Part of a small language model's weights: attention and MLP in parallel, 5868 steps.
MLP neurons of a small language model. Each row is named by its layer, matrix (up: input weights; down: output weights) and neuron, and shows model dimensions 32-159. Each number is 500 + 40 x the weight over its row's rms, rounded and kept within 0 to 999. Numbers have three digits each.
A block is one neuron, or neurons of one layer that tend to fire together. After each block is what it responds to, as a language model described it from the Wikipedia text at the highest values.

L4.up121:481475490469467569500476459540518508545521459503473550520482535497500498489534431518475444492576482413518566461500515480456509493475558566488473552457500493510543524523455531573537542571507528480521504434422505517430513444483412485523463516504537461547465489464480509455480486567471543467553500582534472493532572503481444575585465509557475527483565510508515543478531527557493469484439
L4.down121:521517461470522464530477543495484474553507479520470498501496451479477455537446557533547555525516487463526487542486542511520464526539477522530516434480457517498569468469544433488532445481529480551467407554554499447530507583579546554544498521483463526444504484510550518512527507470520522516519555438374523531439464512521482474431516484470519504467489502488451429528558491417508574584570
L4.up195:499484581572579547438474455460520468509529541450569503545460456484515477541560417525492440472580533607506412524493519460489525520504455503541520500520512466440515556419522479497527526487528468503567512561425442425496521527506471487547467512489605497538496520474505485478562526595484480488469461485546487550484501463531476479601497511499520429448572451516477487571529480523559505549457
L4.down195:445523473471529542447457552510467476482501458527478514445493460436599468506464541505528442563510538501481413489499470499520475444469436438492503512514565450580567440408504496507538524459546533463528511502454526531474457557477538597400473522527522477448580517469526490556496509573455482544530446525483484529396531472559566476444567507532507467463462484485540502468505537484519448535469
L4.up206:511465538533534523501513429523522450473508501495484475479475512470430495504537493484465459506510535506558500465559496427404557468551531519550476565478457481514532506477605480543539517443474421579486524486514465501534511505533515496553503417535539511566554466438432513457484463558485494429435512498494489483497555441456510436533456452474495523527479538553489501415472523465508567469494
L4.down206:569475522481482466477529488519475487511507490482592431507427529544554531461589487453579469482527484514488508508472508506485510453430469478444536568505501546521523508538376457437503514446533434557590439525627526477539488534487510502496523459469507479552530477486475552487448507572499491565561472497510524492462435499500511516500526506451503503487517460507477363548583476452475485485498
L4.up290:514541472483450522531485462517525528495401513432472484484516512547467514489501480438426444507502608526503520510539541577531475442524421543454526491489433513522536507463505472515529501542497458491493498472408487537588446486558516531475494471457567519542565452540522452508486494581485490497493443546589503522491474409436503530482465521599454475474496548489505443479479612499469488529442
L4.down290:462453492461506476467473501446479425470557500521577425457543529490527459540491533501553571529491448482492482428490436515459474508533492519506434544516517609485485492413486414477523503475571472479500473500456534479512488553483542415495468497540490495444495554476463530501571462452523423524541520430454488512503474497535512432485564479485572521473552421488460527516512452534601562495543
Responds to: The closing piece of a short word split after its first letter(s), mostly inside song titles and names (M‑y, W‑e, d‑el, Ralp‑h).

L2.up156:473509564554495548458459468523517483515449477510472508500502550540502504474593499527484474523523480565434576465501467444521482509495492554448491377520576565476505512456518582581427526490431462520482504503561552471533580452538498500443504451467538490518489452477461517483524515494543505570472558461492489440504457507449496532556522570491483499481482498521464508487431554528539500518531
L2.down156:462467470536453501485543508528468508473480558442520524428524473457533522519464520455471534441497499451455490516538493444502486472593464558458462514476468528535484499545392453515581477545381554447512471503487518557496445525432588480509577499461540525550525510473563469521513587543476448416486539480457483544519530479542524529486479481513512463490504545497543500499499536548476513463513
Responds to: The final piece of a noun that closes a noun phrase, often a plural suffix (stre-ets, build-ings, sing-les) or a proper-name head (Vietnam War), usually just before in, of, or a parenthesis.

L2.up285:505552476397485501492486469493484549487471556529493483524495445499514456541513567490492507534480512454512513532416412591504510463525474455495474506506542472491567553525544544533488506574482464413521476511522506553482572415534459486453508445487482589491448442485521454560502448571499490545484458527538443509570478442444447492570541474575559440438512481504470536492451486544496461500544
L2.down285:448498497554451473462470500445522507491443496484490471532540487463484550487504546496496595504497466493477526505490514507452432496565500521580501489510457551487509509556482532472515524417458569476542450451414601523467540536484475517555470586441473437508465516503484532458496468537533451484467567454554456502545572458508465554461525504476582534543529564474484540472474526493444519497494
Responds to: Column-header words like Date and Year right after a table's "| ", plus word-final pieces completing split words (ation, side, ateg, ace).

L2.up152:438551511465577478473502499503554579476498536498481575481456528531427534491527535486519434488498510546454503438471585490504516434535523456485445485460450492463496505509554519451553524507457547527536538433565507545503486429434482517486462545465484528533441529553534512544521520490445466443485489463553562452459635533450502453539448558480497489511479495534526547474491508500471418485545
L2.down152:454514503523417551442600441498426510498466493538466484570500557500517441537528506530534526496528507473477464547492484501534520474450450570493520461477523560545499520504455502531541498511454489522566481462426530501506509501474532486509513445566494494542498468497507425428477530506543458559485536596510482505517458545478471487472527493565525500491492488473479451483561551470530510535503
Responds to: Final pieces that complete a split word, number or name, such as the 4 in 2024, ek in Greek, ina in China, 00 in 500.

L7.up54:544479465442522448438465580485548562500493511468530498443507514496499554469524471476474514512487494521576429522426484603568565467514474460449562521503412499471488450537507574480538526485569504466476424527480526500496465525491575483509472427485520490532547438507561511512500595554434483482496476489520422498402514482522563524425485547533503483491507498477553470426486552487490469505550
L7.down54:484507570548492523548525509464471500525464411516449489461555452552558541538445492527544441479507443515454502444493470490552512410454542582562504462507483525495493501463494542500548519470462550547429519459479488539484507419470465521510543608516431464517450568517503481473511464428458517453418528532515500537568522589463461493523537489508472500479489508525517493543526514506580549471489
L7.up112:476537512477566522561446434473569526491447476460509540488495554518534542514470534438482485488516566506546509587536577539523518512498467467452495456431453499479547550510509524518565585582552456466410458510482552454492467526498499472478506482543437541478483459469527497542492543508504440457532456494442530566523523506525510435562453504518473458537478439496478497525560510593456515421448
L7.down112:431541508428508507589514513492461498468514538572515495486499450535541528552432498526483467501478470559467461467522484541444486529587567559540484474526504506493511550480511570501492410512499462458516534545531488563525519522571476499500554445467570549471405535515523454473514469552514501449524536477572492455497490502486560466470479508494530490481528574549475532455460484475474576521462
L7.up246:428504555464508548448441481495484551401545515419435519534486531486526522484548507545497459524512574497442465468441576510457517483548480509551512488437467565520397472561512590499447425533502491542467535547489527561515533466513481487542520479498515452510493483508482510457536491557478505500499490443485533478385535535537517504448499514480519481564396561584513532507508492562464514548465
L7.down246:448474514493559543453512596551469506532475516491501494508569473524440455442558546431472495484527570518547473563447482511451535523478459548455467511587483449472436470512493478522551528456536460479520548512409497475514539474414473468513461468411521507510452502374493472504516579509570512425498473546478489520524459528504577528472551491580513549470574459505516480454507520542491511510512
L7.up288:492533545471530444491505462455446481508520543470498572495552499510559504517487561433536609493476526498454461488549543427414528458485551499492491567485499518551517499479475553480572573481516448501476548457459524539557567477418505548538515552443493457445515510403521481508513521512507481453493486522487469468398446522549431495524561517550558528497565580554552520466519531520514442485559
L7.down288:493525502502494531536514479547516544459535500505459540525578565437484491528421438470532412516507516474491514490412556492477527475555491421453438545516556494560536454570504507482559405513475501493425463526504540524444505499502532494452552466457573473374528478549435427527469488546498540502482484472445499539420507496473548527433545510500511589480505495560565505485508525479535514519521
Responds to: Fires on the article "a" (and sometimes "the") right after a verb or preposition, introducing a noun phrase object: received a, scored a, signed a.

L4.up16:500541505567481591468517468454558514531460538432478522490482491557476551480477515480517466526508551545430529532463550526538494447499501423468481510485512449580523465565490543548534440518471444422447458523447555476504437533506451581525491483398536543521430487532507504479486470564519514461486520497522490487452535563453504516509510546472466497502490470590486563543544467527552417507462
L4.down16:454538558499502577462495489522443519526469392505471449535529499404482483486430495545485449515551460469423480493505605505449468551482535574541511493537479482423499488499501462540498544535460474524563512470494533469453550459530514479473520553614496424483510548521467453546522508527491433539523476466519510534500496532444519527588494435478514527517523498492565538535493541486509492466464
L4.up141:430497480488540604485492512500534453493488566455484515587505444509452527424529471540455467565467410552472526501503496458464467499476511545501527513521440525493518521511541558468483449522478465518496510489503473563517543475534448501534532564562511512461493476533538563557507542563516492457419527473526472499506573507520444520485515464467467449585466517601443507575467461511500464482506
L4.down141:441528543532569478505536485598495531502379453456465489522466545523532505512510490532535452558493540483455518529468488461481461502540472577626495499480555467517479567496462556515463551535427549444530463472406453460498472489497516523532455508505557412579473517449486488478497520528495453485549614526562518511513451506418515539507521486457481582521502484486471480475451500529506426489462
L4.up272:429495522482491533421396532512520513561493513499501532465495572561471513452581502465464447525546480524501617531511545512457520452490462542585520506532466545447514483577469503483454521637470540513506463493459470499470511483494532520480435556501516442558505532470494516555495465490560470490521497552481594514483476520428466477482487522507512438504414533434534485453479472535489549432511
L4.down272:459573516518553459572582494525499527475473451462514446531517491443534476487507507517524528467500475478532435433560476474469433547549458449503427515559553522481555496444512533510527466442504565512512546540483449546471520472521439415523576501496517581481485486468519422507522548553504510603485523491522495421419564467501493573474475472483482435542491453521493468544544468540568562521457
L4.up309:485458497505432507498466469563511510530500535496500560484522518495469562470515471415470486487560504502489565439559477504465546470465500457446485498550459532465556417541465510517566493602427495490463508460480530481435534533566535522443558474429506519504499480498470491524510505519496522526449457479451573557431460434466552489481472486483520397504497456492501565467463570498534474560477
L4.down309:496529475532481472507564489542514525506579491392546511483498450435519492491487490516564481522485594468502548480569471517489442525534500508415471486499508509505528531522462458562456447575413561482514450573523507526517548480484478427511523529536536506495446519565513490552486581478503508504484462455516515406479465477479536467530479540449506438460558515518522542459460562581459581488482
Responds to: Final subword pieces that finish a multi-token word, often a name or noun, such as Västr|a, Ministr|y, Comp|any, are|as.

L7.up70:458496561540413466466530434470498536494501438584534513427512604563476522538479497516534434505468514511486443459487455493457456441489506450496545458466533520525451540517465456509518541525465511460518578476550464490531448470542511455496472488535467548475510483539457461423542509543398513479518482520520582519528457538424451505555490435481478487477487473549551494526478529501444491481477
L7.down70:465467511497539518536507539472570501472530410510542481418453495538469434473494498559464475423469474495528496441487433410435452498521516555470466436416457510411435489485514498547570487517546461460505501526514458443526445493563520594479525499522467478476593534521539481512481535480517491528491591536490472475504511508464559488527469492488460584527461564502492470436531507496495532509527
L7.up96:477541508449508478471549487559517515480501472535486552504475485446465568537456494454504451505504506463483511469553566549399469575493486457545487491474473534442465526434572472508545532525492428480475493526543543470463450515402467530499546592541482507506492538486439481398492560611509556484467448481448538506579433551451506410477551479530433478436474532514532484472508533526499509537523
L7.down96:510495557471512435530500514495553537552550476508534510510483472625443528441495561481510491509486492538470514551516611525472514510494476520533511471527491475464487517518482495511456525473581547456495524521553515431526485514604480448493477499554419543526485485505389503463474538552507467478468493490476432464548522562485463487470498485492533529498482518444480536422554433526540494445518
L7.up262:520530516501472490496575463459485435471531507513472487487553562511501486435569504505462515551503513504493603496530539562550465443526506481443529497467486501480514496495505462593496454550531518522499578536455456453443507464496450481579512401566443562496482406499509510514497486544474496483494489542548565518421506475498521531574540469498487514472515468522419491494465479485501495532414
L7.down262:521454488518541463494518558390488527506592496481557455560391515501532408522466579460504440505477491462419533464477510441471523540464466545540491491459461462554532494533464510480543504506558498472452559512484544508463531507608510516574520517488498548473522499483524440504494617531432465489556461538515584523466551451565447466505528458531515514480470449529532549439439518477492516497533
L7.up308:493489587533494479494453487488531533537540548531539504432531476420508515438497508508475422503499485471567454504533442495492502515556570527467514526522489510487427508486506528509475524580539380509517574489487498449541437484477475456464505539502508525521568503479452398420498497511597530419541489538465464499471472480514479535576509505531515499517552504508544447522447590464432434482482
L7.down308:479504524443466407504477519555494544458499439513524401434477470501519457413539499537473467653512520544523464509494513515492436435499479538573530488482463513432508490521544572496542467512448481485488474511487467543509522479533442508496533439403560473513561477538531501497528563469527513538429548541474543538457474514463495548478521532471466512530454498507423523522516437421439469590497
Responds to: Short opening fragments of words split oddly by the tokenizer, with the rest coming next, such as y(ou), on(ly), at(tested), en-j(oyed); sometimes whole words like end or and.

L2.up220:496585472551511568483461468462556542458524507506486546566457531528468474470541513489465475545497465500473525474558547512534432513533530534437522480501481561470547542478534502422542491398514479561434554442505466543504532543542455503482495536493542481487509565516523484492462509503541509497522537394515380487404469462529432451497502511513516472506487434526468497455531480440462474513568
L2.down220:479493442519472470503511558547468553459542510496512467517484503523569516432577471514449511489462528488455434574489528506475429479542500526476509495522472553472551554577516515440509463482468498518480470444606521505468536450418482517457580435504475568525500467569513601485454534521495482487471451431521471536411460542465457463513559511488508474575603498493482463515568481485475539566564
Responds to: Hyphens joining two parts of a compound, as in quarter-final, Ka-27 and salt-resistant; also "=" opening a new entry after infobox lists, and "first"/"four" before nouns.

L2.up292:457457514502458443490527502548554491467438465552484485605555477449500589417505518505488540448479512591570549477452490506451465487551552438519486482471498514403476555454502510550519493419594508454468530468469488519499468470513484413590511478475549474487460542494529514544556442493501462471490518498523525430418468527549543552494533433481503443527533514532516503540456477513497527513475
L2.down292:476508516558364455398557451468535482559455463569516478516591513477524565452478495435503535531481512548494515477478541529465529453536514471480461545512558510453500579465480493477499525535481471472538463469418464457512476493489454455575527425538538478487496485496533508469519462567465478547519449449557472501496516504512535532462513457503503461536489535525528519491522561459597556558473
Responds to: First word-piece of a word split into several tokens, as in af(filiated), coun(ty), In(fluence), Mon(tgomery); also the ± in election-table "±%" headers.

L4.up21:477516521505475477483505463504533478480458513500491521576565496534452538542487476434463547517511435496460495511479570501491465475578499583551494456522531449518537532478588456583536489512545420560424532437520503466471478475507445509490529507495515470446524493446544526484498458523489468475488476438438449507492493500429443459552489498505521486483523459559527505522498544586502505527498
L4.down21:482527502467430470498470511531532522503511476483464509456537487551511565465530499454466452486517399575495490493454451493568451500580481532489438481478506523501532421503512537440490509491533494512473474456479530514496494510477507509503510419511520466468424471473489570565469568582564489438481470493447429506501455535513476492517499533496529501431603504533549479502501501516604527449499
L4.up25:427430490492492514548540396498508509574501516489560444583586514450493492548563438481497487458445458535467497537532511473433548411482522534520468533469467538479470479501513483470539527487524460492428487504505493538512480402518411545480424470487529497508537465539551492511512502576516460496497519518470499481432528460486511502553464481473494603531543506489513535454549613487505550551528
L4.down25:477498507502491520480506515514570516501535467596575583471440418483502465495559519498521527540497502452377498496478494445525518499514539494482481471451485508499533452501538495431540510550522514545414439462553496547595500504415500497456549510459472527423487532485491523431552483532526534430493478482425517492507509477467516451549432496504515558505501476493554474483499528469504469428525
L4.up87:523500538427438521480491442529496515473530475585500531574522555483542529540547515506474468556468534492417478406473500463471505524487458432524485456461516485516478486515544523490493556505507474516503563473478565508499431496468536471603481436444441439480556437534554490472505589468446485528452517503496470517531448488395468538539469492459473534500510440566523474534503584483499561525510
L4.down87:498565542519509553565482504555574400431523536560563476506517513527465520540504476550518486533482475544486489467448498512497487505569535413531471479483495515434473502575488572497483508500506476467533502538394574486476442555502476452536575454427488466467435472493576571488492508475494550487472532523488481513455547534427488557461446460432494472504533514490493475507519495498432493558515
L4.up162:519481512468541494481497424488486439512563507490470520500465474514509482539479499546519496459538469508429572562544495485545491502487428532495508523501520523490523459525516494526501516514514476536530532503538436504517470394536465555491497579456477525532442530527499435597529478563438562484469507537519463507535488452422501487488443457532431442466520470463541469492523470499482532489571
L4.down162:500507376521509484481493479512482506438493432589549452492468455485508462565536529476529522551557493536496451554445549524477531442534501560517501542559451485542510516479438501475514533466520542493467538404503475494482448540437492483447453552558510476535447491426560515479533495556452417552556556466444499499561536522494437552493520480453573540435527495479433531451520556487570497478477
Responds to: Mostly the article a after a preposition or verb (with a, in a, was a); also word-initial fragments like li- (lives, likely, lies) and di-.

L7.up12:508529557523530569541463467481544497440482477571467449535561471501510496526539561443537493489516475487462477439466508487510500500469512485455496509557564474553537510544486471447487535419533460520543546489421509517509479534550577475515396511440535496467543529436507507433504525597502468483485481491496492574508458513459504443511458558497412507505553525546482452491459503538498446448510
L7.down12:486501484535535561514492468470450530516501432465465524515503528484487555493449552501558462514499514451468484448414467508441413522549517463503532551555500486537474423463459431482490504464507475488547499407418547561489551576475503485535495482465519443498519506471476541483541465527554520480513533528560473511460548537473505425506498485506485456596473477569466491507460461557512545485415
L7.up88:479521512507501515476528467518478457574509430443551530409473561433471457520603485480502463495517522497496529435501502479555473542493493468519562568467511498467501490426552439481528611456473458445519477447431464476563522519527478529554532454515498467503562510570473447515531484554579502508504482533475487515562535472463524439522487477544518487452508455530491463491481525476498526542471
L7.down88:462497472488561480445561571483450421509463477515507516503585504485530506451510457504544523588474530537471449480470528512500438395534566522476439505462518518529523538488560475497485462544499527573523546455498513505493443490546463517515507449519502518561511504455438590447543383453457512470474478573560447499493493555475521489524511468517496539488500460496478440487490400540594423527481
L7.up134:558433507470537513431508590517463448497472521503563532518419536506478516500500449519461505571542459450494510489463508516485495430488482502487515491524531484394502513505467474529517458503536503396523524484478471453428499545516508524540474481534536458498567462398479519482485556570508474469523458455458431509519483576558501512482509514529529531476458491553519516472492521548502504550478
L7.down134:478543522433548529477444541499491541534503449528507496585465489462447460494514498542534505544479521522510485492522481469567499467440468504495512556504463507576505488494497503390518520526548505492619465516456498337480508514546545506477508481452511450486545537444464503501605402501520507536494465547458490557488554458504457495500528451455506496455470410456504473495533531530550532537530
L7.up232:511517481485491512465529507448580556566518479476501568580535533544477496565539508465484453550515436527473471487507536434527491523504553514498508497569547447462539450456540421499539563482518505510563545447485499472480453555539495561532449400450556437483508505500511502441530491565506488540523487482484506463501383559497447463503525546458538475485466492497490495540512533520448435511522
L7.down232:471509545532491499466484524456486464466463443532485532536556531500465483521477545515601477513582514506542497479508515482516474577524497522502543528519470486486514456495460427543501517414545480463487563465454534531493464615539541480456490487505486407505465501459492525499572424473485488452438485506452459519490469538458488515551538440475493503507565418465507581511507449451530482515451
Responds to: Fires on the token just before a capitalized surname or title word, mostly name particles and first names, such as van, de, la, Mc, Robert.

L4.up109:465467569493497535534450476522453487563540479559482507532526497381558472525550537557495476500444452503525526549540567469430494531451478513484509507500500560519466538516476474514487466526464457564493425471556462468497479485516434488589497573513565461545521472484506520490540514531481513453534543496524551521505431435478439476526449475517544440436542478547505451477508490468502563560487
L4.down109:543493551521492486494492488558509447539467512488493499437492471539524481580539523473558479530518488487506427462494512473511531523524502465433503474521546569531524445575496462509514507475428500536500531450466498496441509509536528531516522630520432536496542503487530458524497447521492501496420452549504475433504426560540483568537489390484526463449518486578507463546473567419543485491466
L4.up125:517398576558463465477521489506468491481548530590576439523497521534481622517453452494572541504491524466542495389514452504512464481508469499453527543512481511472481484450431476494496508495537520488507513417466487534510478483497523419543539478445527468545523428501461471505533475502514460524518545507481517557525512455549494491547521511486542547465481564413500526460554534531492536593463
L4.down125:502530545503502501512512535462485488504480472456480478464480489468528413538540514555526512568549496491463513541424505495543475542511424532528449488507475507488537488451539509450519498599477432480520533529293528446494535460583544504447519537510478542478528449487540460496483475541529523517493476475494500507505462510552533525506507503470465567554546447506490480499452472466586487506487
L4.up209:596519544458416560453460493536515490559505468568512505510523499527536461534533484453509412410439526535526521500566500479523511419494491457513532442491484504498475463452480458503515496535553514434502544436475516469482457522518474421539567512494479534474479444534572453516518465539517534511451430564585507461461535503449579470504507497474514476484530440458483555549544486539547514510458
L4.down209:546403615555498498557434466524418548532523572489500498551498528520529486456448511526445506454475451489484499404538482515491483499554471488535452488528468496567461571510486500558496530520531476499508503503503457495440482472435489509551518534457440484483525483540546433452485504484491499573461561464528459499534556398483520491465532542478469472477496505473515492532561542522539513532524
L4.up295:522449523552462482539509557541502538498527489541461529472524436510399531543482522567475446469469568537549422430455512517404492493458505508581556512505431465504483553439521520518484506519464481504489548448540462518472438471494491541507553456488494483454490496482470480464534510534543476469510520447514502465514486475487519573610462494576504407449527506501525481497598507433551484581416
L4.down295:499484557499485522485529513526462486534477512486529541522504505462479556546559482604544452521473546538546459498514477452511418563418530496459508430438496485498462486502474555561530453536480497487534455435508454424380478466491484502480511514479499590483564479471544470478496481457455507514400536540464554496438482492497466506509555485475547529578540543496480520501542478408514560483485
Responds to: First piece of a word the tokenizer splits into several parts, as in mon-itor, coun-cillors, le-ague and S-avita, often right after "the".

L4.up43:486486512501510529461477555490542483523476515512439545544535567523460469432473448473447465541576475511556488475481474458451479474493477532498511493530642473421504507469487501494427524517499466475509536514523515504474447540461443489522489482501591563533503547509533579534477473468496524492540512483502426509504443546474508507529543486567537529592535533512476494501528507471545551420527
L4.down43:530484512469481502517516479532511461447502474482476508437516535510509521503560542535488458490447482452455535539472517525440494520543526498549470515535446486506592511484499518446564514509527512523549509578523511523569495535569544546474472579513480471407453512511500532533548480568421489493499440544509551464549607478518507564512445493449497457509472444485460500573492429502503466542495
L4.up132:541487435532518484470506492477563515564520500522474543471533497500451492517513576505495471497514447459535526506478498463534467494568528533495448450453461428602464443477453519491532497564472501414437504418593542513517486523559545538526465543499602483510496556514502543477459439477500489517487534487534459545474503478499521525520526588496499493494560466492455547532557487491604436530463
L4.down132:436441541512435561549515530519489424517512462450428505503471485479513462480523506555524566500501567497522438485542525452509549477534528497551458580531476475506469484504558519467535485494502461539495547435400441473526499499516419495511456471518441515484468508502446485495503494466475516484504449544521565409526559534533432529503483383548518580468446502501553412503438528560469457551527
L4.up153:515522535485504415493571530515556478530511553497523468458460474481470490492494532473422439454556497580463534499499500461482491546463549510532497464454568483509469510509596462511497535492519403488427541518459622532517534488529485576469474493513519496414425467518518513406555480527445501485537478480459572532514554515470557529553457534442526493543513544571538539518517514474571488458453
L4.down153:465504576478468578459435501576424492508560499515471510463511472542520519449492552516523513526506517518504466530452531507551442474494542580440530539501439489450451508526465593471469533516446514569542471484486467525464495508510472475390528483536495518488518511503458536490455518467471473539526490595522549524570448490496458476506513529510444475544521539526564537551436458525473385492463
L4.up179:511527486501519476458468502464547551528474402480496464482483497477455573447482538555523484464455518537464501430459510459447516500538498514533476468481490433510525500462475538507448582461451469523441502488498508501527464576504529516522461472530539484528482548478517548471527550487533445486539508604471488523552483573438518538510524545483432503484473462555520519483534474511529478450416
L4.down179:498514505583483580470472510471491472490478519491515502575608471497473460507511434470481520479484526536553545508519561511468481461569560502417509550524543468440446483521549459474555493514568492610498459455466488357486514537462504468448547526461467475440522558490545493478517510494514562457532553478549481465530494479521457572532492511522506570546498475551532469537479540500507484470475
Responds to: Last word-piece of a proper noun split into subword tokens, usually before the name continues, e.g. Rock-ford Lightning, And-y Chapman, Eves-ham United.